MLP neurons of a small language model. Each row is named by its layer, matrix (up: input weights) and neuron, and shows model dimensions 112-207. Each number is 500 + 40 x the weight over its row's rms, rounded and kept within 0 to 999. Numbers have three digits each.
After each neuron's rows, "fires on" lists the tokens most often at its 100 highest values on Wikipedia text that the model never trained on.

L3.up1030:574514584504497534522510477548454480528539449488495428527437472406495451456463492503482467532567497574502506555451488514511582538537547453486459563542445472519513523515497497540453511522539481499457504473517484486476502487542455481457465480529524466492468512463516440591486469514457523519
fires on: "–", " ", " of", "3", "2"

L3.up163:431498486548478592508585520449480489512569500440500488544504436482555480474521475520447502542474468537528518556455519508470477532495471504448485485463521579424484444438474556572462484577499514458526466577494456525547442534454557531504431499531495559519495555501519567447502505513533502627
fires on: " in", " ", ".", " (", ":"

L3.up141:546504549528544386513523533451502518496434496501516513494482515577478496508519507538506502522492518430536542484520538452536474466547533495479453527465555489442515489451483483494553475449409512558463456465465547484486506542558419502454534518463523484509511514512533502523507493501543505428
fires on: "9", "0", " Act", "2", "1", " bill"

L3.up1524:518493508470527545534473412512509436411457473453528486467429488530457514514549461513489404555502508557552397511574491461547508513479507518473526471534433482479506494437474507475538536516484459565498467517548542494498542484496534495535431525502473527542429511491505498545435549531453500457
fires on: " (", " in", " of", "in", "2", " "

L4.up2127:462429507474528504453479412455533441484455562472509502503499544536529475473483482518459554538550478481506502488487527467462572427531494495481499479555548456525456504471471488518495538438543499584473477494524517505410535506385499548546523570550514567522522523515507537441446512506493480498
fires on: "s", "6", "3", "8", "4"

L3.up735:502492486466510509571496534551449545534467477451532533466529503500474462575450515478496453490447556494556451499426508500553452521497557432483486510532489519466498554446545508489549479444550537511413548523502448495490529488477507423463486472529512493532512511596425462524532405562471457580
fires on: ",", ";", " and", " |"

L3.up267:447562432481525519525522555534520481471509506530489494415509471478517504461498508519512446469493434510487476552498509516540566536560486448489594497466453503506468460482506454529496508481448487506500497499526510526519606466482482503451547482513541475485439488468565578582494544488503517468
fires on: " |", "\n"

L4.up192:495526506553515531563488546499541545448544505528469539529516493449531455526504462493460509594485492484487501491453519555544527538533537517521602529564465565545445426462491509507470548588518502517473465549505594570534580521554544519562535510464476504521594494526488571499497473453560488509
fires on: " |", ",", ";", "\n"

L3.up1130:580459501529486555490489452535463537565514586469529385533527486517532514569485519484470461465487531533457497472489546518476499530505529479501500544529447544464503541473522521532496531504494577512524488484480531541547533473529507419475560429462466485522497423487505478455458467546541526626
fires on: " ", " |", "–"

L3.up179:504434423529478549553550460540563454501485574541465573509463525473520524526502482462546577529491538513504542540401561432417487518501591480507563500517530529589545438470516544504484456548497546498492430500449507476521543493527506490480516479479582521529506419504481518486522485433542440439
fires on: " |", " ", "6", "^{", "itt", ":"

L3.up2202:566486507531540494507435519485512561494552475529505495467467518502475539574522466489457489454505484451491551516503491579483471447459591466536542490532470477447503493530563547436522536491465515489491530462476552478475498535482566541518477449547529441540420512473502527550473474460510498464
fires on: ",", " |", " Episode", ";", "\n", " |\n"

L4.up2284:509506604475468461525513495510501397497474520504493462447464534469492516506447586474514423502446557450575472548476537517501442515523485511507574521494491463525447464448508460499531474442497551517543538482563483588391580527473563506470532523492597505498499561472505504468455507478551504445
fires on: " in", " of", " on"

L3.up2077:527518472529497462475451587522503538567552502484540562494520551473469476521459495464417480460482532521503526482436444533531478493478544524597581519488464480537475472454543501449513625456513550466502535551446513524508625528483475505440514535494539527522466466511423452423546443543534438502
fires on: " and", ",", "\","

L3.up200:463515487489546520490542439510461538523511518509555512575533469471483511466496466518529597507471518486444454473517544538482429458425504573544456542468480504476515494608430521525512517500479520462541432510495547497473498496497569422445420537527515503498545550468519510481529590474546443485
fires on: " ", "2", "1", "3", "6"

L3.up1062:550546428557510459498444514469586462496530558508452395473480394531504466495501510495506523515469500510427492506519469567511469486505541512535531519460462514512437491449542472526445537563541547503472463418510529548497499563467488468484484499495517502465549492473488516462450460466501577483
fires on: ".\n\n", "\".\n\n", "."

L4.up1570:531444564457592516411506568488514449541546450524483492443507479492556438523468570478496568462508520547496517494520477508527455515483506484492511511521470429522451567540453477438542511518601468485583531510488481519534456503458479507469494537520531447441594547552517468539592470510531522487
fires on: "1", "0", "9", "4", "2"

L3.up370:474501581549493495485475468494516480511499449454465448469539510454526506498473506569533515470532457507473492495479500450405478532543481477546484518460570564523540438614459521505459551505442477576491520519490491431467490466524450483469456458488555536477540522461501506510413503600499467462
fires on: " ", " —", " |\n", "%", " +"

L3.up794:462509494509570548541612573458499448524526515437455476494558616478564569544473475439518536462445510488518482503514417508543479497547529519490548459492488484467478500493470554535546609526526557541482513444516579462526504521536493489495529487493402516517505499547493448463497535422475516462
fires on: ",", " ", " ===\n", "===\n", " |", " ,"

L4.up2203:526475488463525479532479492549451469565434480492460508410561477525569496512451448511494389436515489444561470540536479489551518563455499521477497541527509468496496456475456528490444478542475426541476473543536425529461494499562496547481517498520512491536485586520496490519573507560486476512
fires on: " ", "1", "–", "3", " |"

L3.up264:503535504412443447500542480472530500503506507567457514486503509553480462513483393429541504518553561482461481460485483492442469476554534512443516474485550493463439562449418484533538461456514499522527494567429448414526495524496480443474466473505530555469476458477532487575526501495480605501
fires on: ",", "1", "2", " ", "\"", " of"

L3.up853:523416530549502523520499560459538518493522437407511478543508559391560485541507554579541445480532476458488446450435598525491478593534514519507556494468519516550567506457547539593440492547440555466476483548485527513479461516429458493568406533486496536519477493454502568447557547473515540447
fires on: " (", "2", "5", "3", "1", ","

L4.up2133:489499485447512582457461540514495449489525517501484537434530497459506506419554522491610551507555485431493477557529445530502476519450465591527531567495474549461468442434556488489501507589538529565532425535495482470474448489473453461446507499364605558496523503447488559561582541433432548514
fires on: ".\n\n", ").\n\n", "\".\n\n"

L3.up2216:457464486514542525478493502469510499476519517470428518498516468539538516470484498555510470528453476477499513519427483551583418503523445534506516525472502530511476519459472622542456482566500458517463494447469549480540587515454453475605466506453464588505521503438478495504451553526443458493
fires on: "2"

L4.up2270:531531530535464453532532498481517491524495485533466474502512542473504422530529469538491509530469486446450520503501514522563388470451536501548499549433529542434442489543519564601542563459562507576431499552535474506559491559476473554581415522484538492489537504477497489496500554532517506451
fires on: "0", "1", "7", "9", "5", "2"

L4.up405:516434495543504555466477563521557514511520558500545425459453509486558501514427526468424557530476450427498476509440461512472552459515484539505510484453540445474594406503477443512492561505462548435522534496601509537476506488453476452472420536583478476537492557527428520512493482485496422474
fires on: " |", " ", "ph"

L4.up2271:496435557459545456448536445492457447575495444498498496497517451534529513478456512482507511438458445496528519495485541505492485456458409461553481478490515497522449512443490457490419550509490569539484575531514472508415503429509529480436566516465429451465480438469516486496540409515553463484
fires on: ",", " in", " |", " of", "io", " County"

L3.up702:464459489485508502518552525466517575444550443509498531534462480519526486449488429497496525514512497382533478462462521560501511515498552563539509586431557464437489533503469526540485431478520541521482380453514554441575475530527489528528494471503513523479480462509490533493485558490481521464
fires on: " |", "ro", "om", "oc", "-"

L4.up778:512489495480559479520479456493514486467520512541546426468490405560520429540542541516558527460454471513520506498553452527472494582481535572575472531517506437457478487491568458503490536474493507537533500449560523567516487526481452444514510494445492489508452539500530511540427527488518566510
fires on: ".\n\n", ".", "\".\n\n"

L4.up1252:503606492563498543529469510533493466523518474486525515556424493456502493491535489486565407534496519567469601490455501476475583547598575485462582447533461445514441480552501557528488595399447532463556453498434511445537488542532535454507466470536544511418484539513500488548511515459506469523
fires on: " ", "0", "–", "2", "1"

L3.up812:526509559523473438539504496475430541499564465598495560546508559456519489517471496533479406515547497511476463551507525474465533466543544497479497524502575469498531526427500491518474517482508533540511429452472485543468512486486451495433534476507502501503464481533493536528500427513472495515
fires on: " ", "0", "9", "2", "1"

L3.up191:457586463492496546563452459544513513474425548515524524473464484476518498433480447502514557544442518529529504535493570509516495491527468513528416484441445643521628442476430477584478497513472463477542464428517485500500500594490515514464512518496517531477531525470555563483469478413596524531
fires on: ".", " |", " of", ",", " into"

L3.up1670:505513534452560569516538531505504520436506481520475573536475515536515442497524487494470548594439475513491531498517478510477576513488555529500460546475527536501481441478442474531533478503511506466535410463462494463491479527489467502428529463393448545538466523521474516465552486524475485473
fires on: " |", ";", " "

L3.up1367:422494470442522552510506440467506437581525492497463581443482478447453436432500473552586554523464423469486498540501413453509517551553427519520471454622445523501450446514455486450422490478453473567439534461492502545534614481471441471473459491491586482522476513499515538484530530469513514571
fires on: " |", " |\n", " ", "|"

L3.up1380:557524471498516491504442528472555439540520559502463449450547410547479527487483535483521508557477482478476477544500485546505460517462556468561505539483523513478464493454524454506482504559551515495491457439512477558489544551490470473507472494504501488440516498468551501451446482488526579492
fires on: ".\n\n", ".", "\".\n\n"

L3.up1542:526557463467518494523497472508562477423492500474522516461478520545468523494578521498490552503572456531469410509534525505523499519473450536571540517533462472468467483535529486417486471478496413455523439501504544459505441512492520516525570524583502508459358433485561509580424539475527517495
fires on: ",", ":", " |", " of", "friend"

L4.up1446:537581510548494527507448435488501428564524435464512474566501444461500491479457422556490536488516466513507540521484404478512497543452559546531512535493462461549489552553436460475518460537554503471479464490480501495495516495495544499487512475431494491485485544562562458481439451470443455549
fires on: "'s", " its", "|", " |", " |\n"

L4.up1920:489517448564471557471519563561418493527441505485503430499491506460478544508437530471453509534501530445496493479570520528438497417495460496460505487458502457451483481484498501414510466447424542430447491542580515545488519513478551552512585483525486467471477457481464581525479509485542454503
fires on: " (", "3", " |", "4", "5", " "

L3.up2102:450527480518454540551533505399562422529540504522479524499533479455493458440502534484528532465502548512524465478473449508498496504464491458564490547542479404512572502511504478513494581549584533594454435432515477539510513542521520487523435571466484476530477556532527456546492520508424511561
fires on: " |", " ", "|", "0", " |\n", "1"

L4.up686:480443513476435498490549514464563533567538485537537473482395508509519483452514425511473447472458515573539458494502500444496407463454487500583469525468468431521484436429540495590524545512526562538460484483504506508524481574497483563487455563596504546533458553503527539481526540468441528619
fires on: " ", "p", "1", "m"

L3.up1932:444517454507501588545504551392527530461500498530525491517520515501500527506527575556532580410516482520494508487535514533443468514438583504521453489501528492422402469478452520554481473479505543505500490491476505509475561571467484469536457532580499534523562536478493499503452569506553479516
fires on: "2", " American", "1", " (", " her", "–"

L4.up1328:506478523525478565530446557457517611433484487408561519443507525473454504540427573475498427535487597446452454510458517529529515549472500478531503482430427500533537489440429447564520412509518429461484476511456520484543513552476466472487513508517462581486587516487499544485452445428469460456
fires on: ",", " |", ")", " for", " to", " in"

L4.up1679:559499478485481486447438490498551477476516521506454602486522499489493521545545509476488534588460465543445528518446424449475482426539470521518492537513423531510451521540535526484507479534474499510492513460512520476466522536483523511455467498514540615498586461437497525526503472504449439520
fires on: "2"

L3.up2005:404604509540494410507491493485501487519573514540520458524496499510526503485487577482616433453390479380517549486488531445474511487540567574462472508501477493506526546437454464528529470474502500509440486490539557516499481528517459497530501474507485466549468523490474454443421476406490417503
fires on: " |", " such", "|", " Bronze", " each"

L3.up241:520465550547600464543495514548439492530444481545519477463502536529502526539484533463542497540490552526466454483490542553511478453550530534484525497487530486478506486468518502477447494443495534499476469574491488503499483496491573584508538478414544479601540432455490542584493465514419480528
fires on: " –", " |", " Episode", " ", ":"

L4.up6:534530497574552508492460431500565543474577400456531510515502529494531541480528474497482522559502535485526516473561505467452401522550485590462493482429573509588488515618502484510551536491483579562474469502512496526491517468586567466487536416470507473466513554460511458511541418572521528455
fires on: " ", "2", "0", " |\n", " −", " medalist"

L4.up2205:550471491487534496510449488463493477564496523444527489442521464550450472514440534507568503475486512543466557522560488459492493564576524552585447498534449562529536541474451458515494530527522532442539512527456525514532488492460524510422495485524542458451511522530543444462481570499457455438
fires on: " in", " (", " by", ":", " |", " for"

L3.up1750:513441489510495580522534478526477589472467520537492482505456468541460510453517498500481450455459478491530493484469511516530505483441502503462429510501495505456515508467487502476522341597459550464390504546544539509455527483540442404462525394459441495475553454517516472499578473521493515598
fires on: " |", " ", "9", "1", "0"

L4.up2015:482538519484510515520406453498527497573525598483519468454473455508552445447510502522528506536459479496453477518539461563491521503459461478558536531472559487418470493452494473488482451521584492470545484452513479463518513460500487468508456495463529510499526443433581512454511404473481528526
fires on: ".\n\n", "-", "\".\n\n"

L4.up857:545451469527547459554478446492544478553566571439513479479516429554476511535462523505544458546490498513495462502627463509485531523499520424536545469529523481487482516430564522524489474505493471536491549505574480521546449496484539506536581467458511497504460512466494553489440484451593536468
fires on: ".\n\n", ".", "\".\n\n"

L4.up265:451529557449529455495455552461574468480467476476399521474491535506552557502531573523532400496506551486530447472428487590475473527530472488479492486463572523563490435402477523457607563492463451547411495496493482436417501494504450530463516513498461500493530520504507495457558594522501465481
fires on: "0", " (", "1", "2", "5", "4"

L3.up736:519499654475554504496452489400542505537414526503477455503461533548517492498564463539459499566518507557541449509503536471510459528489474491544489423473450544516454481505539468499452555488498571514449516452557515536474532436450605542514488484455519467496452572513464452443570482476511501503
fires on: " ", " in", " of", " won"

L4.up1809:507503482559492492491484537561530379524517501477463523461489478526488543508526505589457499549402493487527476482533536471447456533538441573436492500481499502496465481517534470530536529483429541515512550523487457479480502494475404536424515510623499543504405396512471514514522489461504500446
fires on: " in", " that", "'s", " Williams", " on", " ("

L4.up355:505513487502509501482488501514483556513432457482463439526476472513533453537459501574452457585473445453484527479449442495450497471490495535588545487492528557529513524493617422465565462490555450534511465441515413515435535444480512513585544456510459553561464495453490445506494534483494495416
fires on: "1", " in", " during", " ", " to", " a"

L4.up661:521506488500510535500464461520523480561429485460495466450484466517508497513459465507554480547474544569547516547550528498510543536489526506396487503555518509440498516451489502452449476483456505443452485587513515464513492508497499469494519426469510531485437531465515492514533522492490473582
fires on: " ", ",", "1", "2", "4", "3"

L4.up528:501489474546477447550489517575536532549463452522551556445513479551624554474519466518548544492479498412469532509476447497523444460531496484529478592534521517522546496574520491479505504498475460537455506522446443489545499582446448435532517518449520539521506501470469544510545561505491506494
fires on: "3", "4", "2", "0", "9", "5"

L3.up732:453480498557479522483512553514494466550433482414509505485539490478536452443482454506458475554478465509553415498496521517487484484466485526494492542476482534482498482496586472570446530548516460576484467512524417523468567542464527525542547498530518506544494542529501448469533516551518511509
fires on: " ", " (", " |", " weeks", " one", " in"

L3.up409:486499550432534495422459438480484506487473578463504441560413514555592549478538486500456496474576440506489530515443505417525412505569401500442522520476487516460522481527496465547462500485507445524433472545562557479501451478441462517529552481507527575485508490523516546516498608569571414481
fires on: "8", "9", "5", ":", "3"

L3.up939:513461458405462498455498511515549450509528497455459442528506520499389518585477480583450497463633486490507469488470470527475479447480516540548499565510477435508584458514485489461505523528472471504468479508492464607490519504493456552493523463520485492476466517486405502507542517531427514497
fires on: "-", "as", " direction", "ss", " episodes"

L3.up473:513458527505493537479474463419491449585463549484548531486539502511544532514455473493481533478545478580476521544484478558499538547514500482528495547486460483517471466463471537526565540548491556415589488554451483453558547499492552497544512579512513514513531467493512423496534435582551547558
fires on: "0", "–", "9", "8", "2", "7"

L3.up1280:461456542469508530518447476468519486506395408435450475521533432495533518469479519464525524481447519508516531506497532485564485555518503550519526462487522529526499509540385541546411481500491512443474524488479481509535513508523490467539465496524513480462510422479492504542442479561486472522
fires on: " |\n", " Gold", " ", " Bronze", " Silver", "|---|---|---|---|\n"

L3.up1522:462479550473514452465425469443474430462499491533456474488488466536497517493511518519481474488501454482510535479437469475543510515533422477543522551517472498480525503436542446483537476466415532489540535533540439452488609548504498529475488511599488472500454501486532457460474469449420490486
fires on: " of", " in", " for", " |", "'s", " on"

L4.up1957:550535472475435431556512535454495531495519458468555493431532534503484542556410522556491520513526480462480491490504480555577517505521565531485554490471521496540555537465446452547489546520475509453465501458440555451458486505526548481540520507568417512531478454473397477446465528494497550524
fires on: " and", " to", " ", " for", " on"

L3.up1053:443494471546555473452492530475533540520427484522456484372505578543547461505493462466518531494412562508473507470500507528502510552496571504463614435415498516542467432477474544477511560568521515580510596440545463487453526558460486504494473512556564513561490515486505506505458498509544524442
fires on: " |", " of", " %", " two", " "

L4.up1729:528488498488449479476434490464575510544500505453524544506499433493467559440483487483549544466502454437461548503534531482491525557566515509542451485520568472467494505433548458548490551508460521514567504530489433551520516513513423448441498453501502471481513492520452531479437554578479480462
fires on: " |\n", " in", " at", " the", " H", " |"

L4.up1218:500510514513489452503479517474459453530498535430580506498511488482523512541494510519462494475545479563469469539523495538463499464541540510442570520416446467464542575410509531532446478477510513456515494502465476553578506508475488505548543523506520500569541478409514446559526521489466590518
fires on: "–", "7", "6", "-", "0"

L4.up2299:543498352428499520567515510547478529442460541465486587504474499449554522464503566512422512554405488551488434488533525554505527560508538520517511509570512548547445489424499452480412516471490504497525469479600486531443586507469487517477538461426473490505492562501439444500540532494479558470
fires on: " ", "0", "1", "2"

L4.up595:469514547523507505431559470447491450477448506615502577503522466462499458489523473468460525579531532525502478535468490473452505519563494519464452535456491469434467466484505538561440529515578469500468465577476545493492453562463470507493451515515517589462460397432448482473498519517554569475
fires on: " of", " such", " ", " and", " |", ","

L4.up342:571538548501490589544492510476486547491495445464484412593530486548446514498567527472469524473526552552442579538378555464496513485525492481496509426524438452532504480520467536494449534451550500449507473511483465481488451608527514481528507526544487475475521502455493527582503519498499487482
fires on: "2", "1", "3", "0", "9"

L4.up445:493563463475470455440432451493433497514518441516508562461522519527503498477454532499403510565494432570507485477516441507516553504538517495472552517532495455465459520429549498484499496538471516494553474519536430513442580577539429507497518523529491497432435500480486482471475531519527545455
fires on: " in", " with", " on", " his", "'s", " during"

L4.up2237:563507497486505481517487563553472480520504417508566488493470438456515506585539528426518464475497518484494531570457488528593499523556541496539461504498412577538531476560489568544464531546504471522497556548543530458512529494528419495538482531514428467534521485491490487460447481571552565489
fires on: " ", " and", "1", "–", "-"

L4.up274:486479482528525544530550389499517611466476483513461460537490529505461446549458476480500447497546502459476424467430493513486474447494490510418495518523509543473502557461468532505465453547468552498480416520570472525406481529460513483541514517492476505483447462555516532474517501500503513548
fires on: " |", " ", "0", " —;", ";"

L4.up2078:518548503552586584441517512502465429504477528493473436494506451503495511480524470612501496504486449479519470447529528488495505463551528480503557510507479463489466515524597517578439501519499491550488494512494523581470530553525524473491464468500477493524435508527477411516499545463531478467
fires on: " |", "0", "-", " -", " ("

L4.up1290:476464476454506518586546508513463544506475490519510444488498513533495483501473485510387540427524430543502517440538511528492566502513489415516543547460522503493530537522484474438482545482490559561489496488476523512491535413445503536473424500505498488536430466461499521583504462484523507519
fires on: "==", " was", " he", " He", "1"

L3.up1658:457432469489501517472455506443500444555427503481486569515505543531482541543487561530492513473515484491471496490537553467513509492449512547462541505453499542470417479554460542493563496489525491417495469577569555531439462466535588460540541496559455464441447540426494553505528480606536483479
fires on: "–", " (", " to", " ", " of"

L3.up1446:435523428434442555555509426507521535477505526479525414496463461496504481474543530555465549489467545477565507548475529582520543514521503522433464478459449495427461487521494510523377539452474485467528377473481487591523485486463490506445440517578562497487429417445501557518451527464557510512
fires on: " of", " |", "|", "-"

L4.up441:557515468421516508507466554544458510515463430486515514471469513497513452550548475560473479537463581514448458477595512529477517512560539495443496482540491534508542516556481490468563516479445484459566462509486546463554545540483513485455514509404519520499516542543464514474614528507540508416
fires on: " |", " |\n", ",", " is", " are"

L4.up660:531467474428459464514552480525512494471524488476453539531540476459486533519501502537482498443517436516449486468469534540520401454543478456473440466522473475527472484497501489506531528519499489527532540484458433497552595531507491516561461517540421515560536489490472462494547456431474488515
fires on: "-", " -"

L4.up1778:471514462473446519532523467500566474520508471459479536540581438518507462447495494490561508540482512500473481580480414503521559630559483498503531508503521461478538532504482486548505443522514443519422561486468536445532511456543521419516448469473569528453494474474529492513477512534486600509
fires on: " ", "–", "2", "1", "4", "3"

L3.up1387:554506451466494537516470515489514483490520541498499508521468442545512526469482461543556486506584527553428525511525572565500533462451430445476523427527545524454493533475550477497504434502535433547464510536455522469489486553525491466461495531531439444518500512482491505529436464509472478567
fires on: "-", " from", " of", "|"

L4.up659:501435528495492390563555479488533442540517469498495500539493423515525557389528384527518450458558465524471534528477504477519466505505442465541526481491467487525482488544479526505529510533488488506508564470538474562509537595488441456521488475555558467507535492487519486514445535543531512543
fires on: ",", "j", "et", "-", " &"

L3.up143:522501494593456477495472490543440513581506454569550481521542501503458487534512509480451447543451470493502525510526565470461476515468469502489547508533478439521494496435559581483506499513533589520551541441425480441523550440474535522532435560518533508504510507502495598479511523516485378527
fires on: " in", " he", " it", " is", ","

L3.up902:455439515483504510473569551464471560496547469568485526501602482486569512475474519578537539528542538485461574518485466483464507557486529491500570492499553497441466530521485567512502575551511461512548496556394466456512482491504453530531558564541476491509535502519487518506509502605550479528
fires on: "0", "9"

L3.up666:514480461537503485481453522429398533424463497571545493468543503548532475511511455473531497543550499425469483572480481496518492425607531475566545470464501506518466540530481453495619528455442500564489456471528525455511509546453447534478516477585503508452484478491469474462567545460503524471
fires on: "9", "0", "8", "1", "5"

L4.up417:515479491501496512480583572521466444459569472413464445453416454563523584488512507534427544505532518476418476492569474540560463481490493523472507487460434503500514512499529534493535481507585492505577488433511516540509510564456489525568508422491502456575457405503524501519557570463564429470
fires on: ".", "–", " (", "-", "/"

L4.up905:508496477506474475473444440505540457492428472526453509575466444559507485545506488527575485491434524595481477435474488484451451538554495505579540539519480444463530516434423506497496503558437487426501478566563551527515527469418507544509562497521423508612433454549541504514462524506412555455
fires on: " of", " in", " to", " its", " and"

L3.up1737:502482456520488573562539491484510467549430448508566452435485503548408442560519539515504475425461446456487488528595491526476545485513526484499533494484482512518559556547561499488454490500527456501517446527412466461509492508518464525594496565509479470555482460494472578528406437494474476500
fires on: " and", " (", " of", " while", " to", " with"

L3.up746:561514487469508530543420443507518553593525546460574521520538526549443425563465459447538493479441524451529510490562461480545470531463543466466445479440465540466511502457532480533526501510506535553506473497475483486524513558485500432414568501425530515516502486527457465540502522548492529445
fires on: "0", "7", "5", "9", "8", "2"

L3.up2177:478571433522481532547431547483550440566520525483449505449515463552568523409546563501558534525543491461511450526514512511554484494477524509474428484526475535432413504404492452479487498575564417529527480483500507476550456472482444472481495498499491465506491456511461495490476449510488510578
fires on: "|", "-", ".\n\n", " |\n\n", ")\n\n", "\n\n"

L4.up2221:547467477526488535474440479494536549505447497466474486543461518471502503498520460572498569519398513609502508472518538537524511484494523535519511467477451434598441506439458485584526439493525490558464471452440479495532539502467551579559443558589499489566527530505507480485544546442473451521
fires on: "-", ".", " and"

L4.up2000:512512469514501506523493395512497528524456421515479553566448481572548481505494465484474423510470508515559526505544492468464510451479518437464446495534503530465524511538564564454491511530494475580417511453420491465516482536452510499541550523475518493507509463485468506500504573496575469354
fires on: "3", "2", "5", "4"

L3.up739:562485490455452564406522556512526468540434491463469586535513456546552534582518523541441500514544524501412476499576396452507517469506423525490536477505488471550472492478521473540512484544545510481526426558430535505444528507449547515542540505450484473483478461492490460519503499443557455494
fires on: " ", " |", "–", ".", "nd", "st"

L3.up1506:528520494550510454507438518491586482491458561485429433475501413528497467495473575515522536498493504505451508528557477543576521494490526495507486574467488505523474489453549442478496552546543527462542458426506513547518472552519511539503502484490507548460519543430506576506435469511510543504
fires on: ".\n\n", "\".\n\n", ").\n\n"

L3.up90:563528519427465536538502478486488525553525438519470590502509532450496473474544553460473505552435481500503510517521520448477515541524579509509529553482452511477556522474457467524459474513452543466442403557442567535492562489507467500479476455407574440482475526529545489449447534472531536443
fires on: " |\n", " |", " ", ";", " =\n\n"

L4.up186:515462497453568508543543465443548500456456445393518521480448544526442460529514491453473422539474461553507528499563468568510501433506477494587603466473536499533532506484506522525547523493505499474461496506493440433507500466503439574519485530509468548492514544518503498451479454473448487432
fires on: " of", " the", " to", " in"

L4.up1552:370475468506482492555434592546470584473589507571497495552452468522523518477529465507395570497512430581476513481555448511481520508561579480440525540496562475520539552441545518521501487502507468492456542409494492486503513492449463531453503562495490486482480488490496474564508508529522452517
fires on: " ", "\n\n", "1", ".", "0", " was"

L3.up1675:529472538560451512513491495544485510539599500462466520503627502369511492520508564452596506444427549483466541523459484453476471529449544527529471526514568500566510480523489456481476456512450538535509447404468498508533488465509458529472483441446510487469514544577447481544360445429537429504
fires on: " |", "|", ":", "-", " |\n"

L3.up167:472449497468509496487485459522458448551512532463504514504623416512415462493531525484488572512559430524506435462548518527451555474480465504452424532456476482495552483477597489482475469502480505492487456508498548538459519540448513494457491547490479505502437451478509428459509516542560532515
fires on: " ", " (", "-", "–", ".", "0"